Part of a small language model's weights: MLP 1536 tanh GELU.
MLP neurons of a small language model. Each row is named by its layer, matrix (up: input weights) and neuron, and shows model dimensions 256-383. Each number is 128 + 24 x the weight over its row's rms, rounded and kept within 0 to 255. Numbers have three digits each.
A block is one neuron, or neurons of one layer that tend to fire together. Before each block is what it responds to, as a language model described it from the Wikipedia text at the highest values.

Responds to: Short word-piece fragments inside a longer word, after its opening piece and before a suffix like -y, -ed, -ation, as in the·rap·y, calc·ul·ated, canc·ell·ation.
L14.up105:127117138098155103131125161095115180148137125125113138108095139117155103136199088143114131134143123105170134098087141127117172118103152102110110153139162098096121123118109186113162118141111144143125135119138115128134123133164132084146186142149117140084141130140133134132101108101162121140072148177127130123153191137115107114137120134147112116082174152136134152089117121148100139126134
L14.up469:118137137123146137101110153164130134128133076123121127127159153151167130148119172147107088096096116150130111155155070122134151132087121114131106095068149123126154138135118166141134132101130136155101088112120106146145182115159149149136158093125132115101148155123122100128102136136114155123161165094145140150107102140140128102110087146101121141131097103133099118105158078173080102145126
L14.up495:118142121090099137144159127162081176082090154128120087119126121122136158154165115107152170130127128074110137092115130136096143149106151133133135108110124124144162104131137121111155149133131126148104127077100090108120155120151113124079144111119150124117102151119130163115118078105103159154149157123159109107098140115137119144158106125104114180143144177131114172075126125112121160127103
L14.up496:142144089107103145135081149123088134149149134180137107112134147102071142150167103137178107139144123119115149135116124115113183141141143105096106145087152119070105136184093153113080113136127142104117138129092136108149150104126124162094131096106097170142116132098137154111129121119117145120143115146143121132111118136110124127148141113137117156130131134095137109072120148125151170114146
L14.up528:140133118137170142177090115137142106103113092130091144124101139166105135141105118154133180148126120162116182105114151128133191139124130130162111135147103142122190098140123136124134141159118138148123165110081134112083150147096131112104139172102148094080181138131164152062109094105119140112128128127130140106135126151143144124101132133130112132095157162156137151119180123115113182115129
L14.up1223:138119146119145123125132081107133132147082086143125127119181129150142160099146140126118143100165141173105146123073150162128136122109161151139126123131105133114116111156165154139137122170130098130127112165127111135110137098115133107102180160122155141095163151097161148152149129142139081139138127162100121134131073157130134099111115149132145127097150137133114098123175101115108103151118
L14.up1329:140143124084112147118094156148113132149125154164098105128123136123107121100123092100111105152142131128108122164145127158105108104104153119128121136108108119135119120127133152124098138097147113106114155128083080159133096122124130141139111137095112098107148133138156148107131167107125057099113091116133093111098114127093104117133116114135144122125169122120144130149118154126093148126116
L14.up1431:137112115118116152123133110124087111159104145086155172112082108143136169126116156124115128128141152150133103126160110131144162134139096128129159116122107106131146159154161161115163122132098128134153135109103125122135124142123138109104120154132119162125132148108166128123091125111080155133110125152139120121073150132117167141140092120111179151115159104159134125145108108153126185185145

Responds to: Fires on the token right after a clause-joining "and" (or comma), starting the next conjunct: "and, reportedly", "and 35.3% were", "and then".
L9.up733:122115098116168153128127136135127125120117132105166140155139124177151120156104159139162124123102154095139141142105201148131111166158096108097150104153094110128122097117148147123167125138130111137122140171094137106114129140132124110104140163089136171122121154123107114090105131107114120120138157124091125079147112088104132133153121133100133114088100129123142147059140160143134132127114

Responds to: The first word of a new clause right after a connective or relative word (that, who, which, and), such as "that in having", "who along with", "which in turn".
L3.up121:140134131103122090158110097099163118161134134090152118116172169141135083132158131127125118175142100128081159116110152119119113170155134134114095136144163126127113105170100136112131142128158132116120191138081123131144130141106118073133146109126122140150132140092122154152138079105129129117125127139126113126124091074136064132138155146128082141158125085130080123140123121135154122131146
L3.up286:140142180084152127167056114092108143109166157126160147165147120117190121147171097124110114132125125119132149102112153114076160146181143139098109114113166164106162140160139161114116129171097137118180174136074134125108124122138137110122081155085130163128125148102090116125110098107096149160144136113092108121125148113115149128103163128116085066112121107111071134135110091105094148135149
L3.up332:158134151084140137147137120116120155108123097093143143140151106120139101091115103113145132144096129140173112115152162087101155122125145142131081098107119136157143166142131129090142136145101157135174146088134100163156149133117162123111152139116132132157181133164162134096131126143112117170120127116154133170089109166120180103126181128124118091069129124129080163112165170088144134142137
L3.up551:121153102082142134123112119078104104111107142118155146097103091159122130101128173134153096137163104117117139121127134146125070130108112114172084093109119091139131149148128176151163131112139125094150108101136189135112149102090140130132102131118138116150128076103183088137131091124133126128147123168125116106160121127163086145124153083137142147127163101136083110147130159154132157162099
L3.up677:132137145116131098125114123141151156124191121068135167125084141106166159099146134115140159135105163131108146112133104162103117102142097145118121090120129163107112110094102087112105104115141090125147147139107127129151124175100123117116167080115124147136127130119107150135113106167074150119102118143147104155160122116182133130153139149132125141118139119122125164105127123138161148123116
L3.up863:157162127144169117167113131135068184123142142155122125129119087101122114131152121159120120109112117122110090098126166094135131126138172144193159092117125173131115111125106131100124092121123128129113159133089158125088136123113090119117097110115168131096125113134126086105122134123139144100109132134109149156162124114123116120112181141123106127110147119106126123122123123112105137085133
L3.up1000:104148140074166137135134113108113156119155134081141126167182093153164104114130119138097146177155170137125173123138191083130171160107133153116155070104131109149128171119108144132163144144143139155160134114151165153139084135151130084133108166152103110142056158138135088107111112152139109142115147138137091076172123116098122122100146137144086117127155115114072172115170149116099116131118
L3.up1153:127124153138138108145081143137125143154108126108157133133111119127064098129113095157113171141084134123161120102084129112171164124171118141168140093107143160101145101161106145075145132160114153153153157171131148181081108125155099141151134117118081149150107140081146098140107085147155105123125081110185090130099132095136107136121126139097070131109084100132081171117150152129140126117106

Responds to: First words of fixed connective phrases that predict a set continuation, mostly "to" or "well": according, due, as (well as), in order, related, whereas.
L14.up35:143148156149107193083124100162117171138115134117131141115109141110210111130167117053140126149141129142129122143145131091129115116161113106140128102105119147122128121114162136088109136129095111183115144140082084129125147105123127121141168141081096140136140131112105080154107175108134093146161114114096137123135123114080107139093115088127119107122141115121136118174119109104129149089155
L14.up239:148126141089197106122159096137112171151134123122122138109145143088098153119129131081116098125189118177143104131116156110137118082163133144137127120127124132100122116104115151157109073086135137093133082144131122146086107102127091134103148180128128166162131141149088121163183124160115113113137142135115142104140138125112114103085128110203121139119097086125145157155104130135117135088098
L14.up548:115135120107156122124130129118065095178138165173167118172097081070132124150150153124113163099141139108139137127107122101160129122149131139110087154160153160144147139121112105117102124119152156097114093140133143106101127099184112119136135122085090129147112085155176104108128159123142120130136139134139137135081137096123101123095139122154135131136135087155123139113119143138098179097082
L14.up618:103125138095105119139103146137143134092121109097123123162127146117108112148144148137126102177170081145128109097124157114147133106101144092164129155121145135110127126103120134152146094147150155141164093097123152167112148106132153130122145156171135132107133131101100056112103130086176117157108137155122128127115125106121067156107130136134137139088106103115132112146125123098120202092125
L14.up750:115128190120075125101120146095130145134099151081137138167152103080129150134119109117110129153113129149108146129124066125152093107147123140130114143126134127109120120082128115092142095137109140122155094111069167109147107125164120128142115108165140169092094122124142113136132123099139135091110112151076113114145144138066186135116124098121146135146088077117064111103116086112097087147149
L14.up1033:135079151120120140128181067138116119124161083107132096121121125122109112106133143131150100134106165113146100162092158108101143134137130143104149098132125137159137079161091176097135147114121099081120106136135128096183149149143130141095156137124119121131098112143189106088123107114131102140124095119131076106104135126122131127132174138126092129099105123137132152139128097132120115081045
L14.up1340:151164133090154095149125100135127102144115167121110154150140118168072111097140131116151122144172140177125122134121155170125106099186152081154080153149118158137152116105101124140117103158132132133125149120148147160128140148136116124080131158139094108160134115116137120135141148115158134090115157105116183123112134138159106096136128141103115136127109108095182144105124096105095133118122
L14.up1369:099144137118088128130113096137086119124141083133126115086092120128131105148107122122145083148137099123174135158110136119117110108166133088144092122123149125140105181108126154139118116105130101100158143166157092108148121149115114145107163143127169097129096134132164102115125115080132107110130099112099108138135111129108086197208113094108068085112138087130089127111147128111119120126116

Responds to: Final suffix pieces that finish a multi-token word, mostly agent or plural nouns like vot-ers, Comment-ators, Vis-itor, Found-ation, often in table headers.
L9.up1500:108112091130148120131102125132127117116140129138123146092117116143111099194124148144143122131115141131110089113160078126148152189112096147138115121133124123122154123119103174090136099176116136153146171076139147099121169127136101110122145138120136168162189148124134119129101114107128119109151144139109136178122148157141106122118113118136152115134194132114117129113080104101147148116157

Responds to: Word-piece endings that complete a word begun by the previous token, often agent or role nouns, such as May-or, engine-er, invest-or, act-ress.
L3.up3:106119129083129137105151144078146115133105167119109153124142074105092119109123093115092127120129090118111152091115138085113127107144147185122159127118167135132054093132126107173145103126126150137110128151106135112119045101142178165142169150100133106128124144125096130122138125173133134102125109079133150128123106141116099132101104149152161164141128132123180125135111125161138126154180
L3.up385:185053131158110126114108146136121107118164151122132121141118130119149151120151186128098156122117099080116143130151112102137138127120128105090120128114155143112149121107113095053177160114073095156114132147113138176135104150141124136130150073115072155143108121104118117154110138120137123111173116106153140161126139111103127119127147148105160150117153139117147142125128114144121114171161
L3.up491:135081085132136103102121154180119117130151140126116131133101082131160140168114089118142115107161096155066135104091111151140192068113107118133126119180120126123143137146116086099176123100096122156095142175144170162116129157123133114145146098124119132095100097140098155141094117168145121142180137143150176122129149135161155138142091125188114111162163163142145156070143089145148142171143
L3.up591:143135144133148131115111141105151124140123156173162141037081110148137096097139154123085134132076117116124117105124099170100109107154146115119167155126150146152144140118079138083181120124114101100138129113145162180144142123134142100169106162149156141129116079158088126086128151176093144100102143106149113110085127066118178107142107128119096124105163139141122142124159126117131138125120
L3.up1110:165115121105145129116135153116147135126154115133089079148116084143155138122137147146100148132099085171105117094105097148092110128116165117121133138163156188126136144102122117131179133139102134142182155150156135157162126110146151142152121122076159169120097150110097116135128155156116145131140122114153132128114102115118118143121090159115139132140165134113161149146083100139116149083153
L3.up1129:139133142080131118128119146125148133110113141145061136156119111147173130144124084128074148129090132174127150150107150151101143160092126078101132138163093129123144133163105129111107123128154104122148131153131109139129160131135101112155119153129118125156063111153117158158112150124107096152141127106147171181085160136127152122164154107116121127096127138140117160098132193145107137086170
L3.up1440:147100104103122105100111137108120116087137104110114068135094101154126121107143131067116154130109143129125148113122089089115128128110132095129167133142138097077085178154102080129122113128117157129138113130123116124137180131157148090147101120096181139135129112146093131107132115134140110102131139130136146133137114115143126116176165133148128138092117124115153151163145145107139150144113
L3.up1530:105164109122147079141113119097175090101146118141133138101130161107120149127120106115079105101068099123127104094142157100105120101113145119163125130166118153092132156117144120120100099138129152130120121152170147122129149126154138120170130130118107143090151150100087149099146114088143117140121138150175114109112153128108104145148086113145158147119101146111076097136122145147108123123145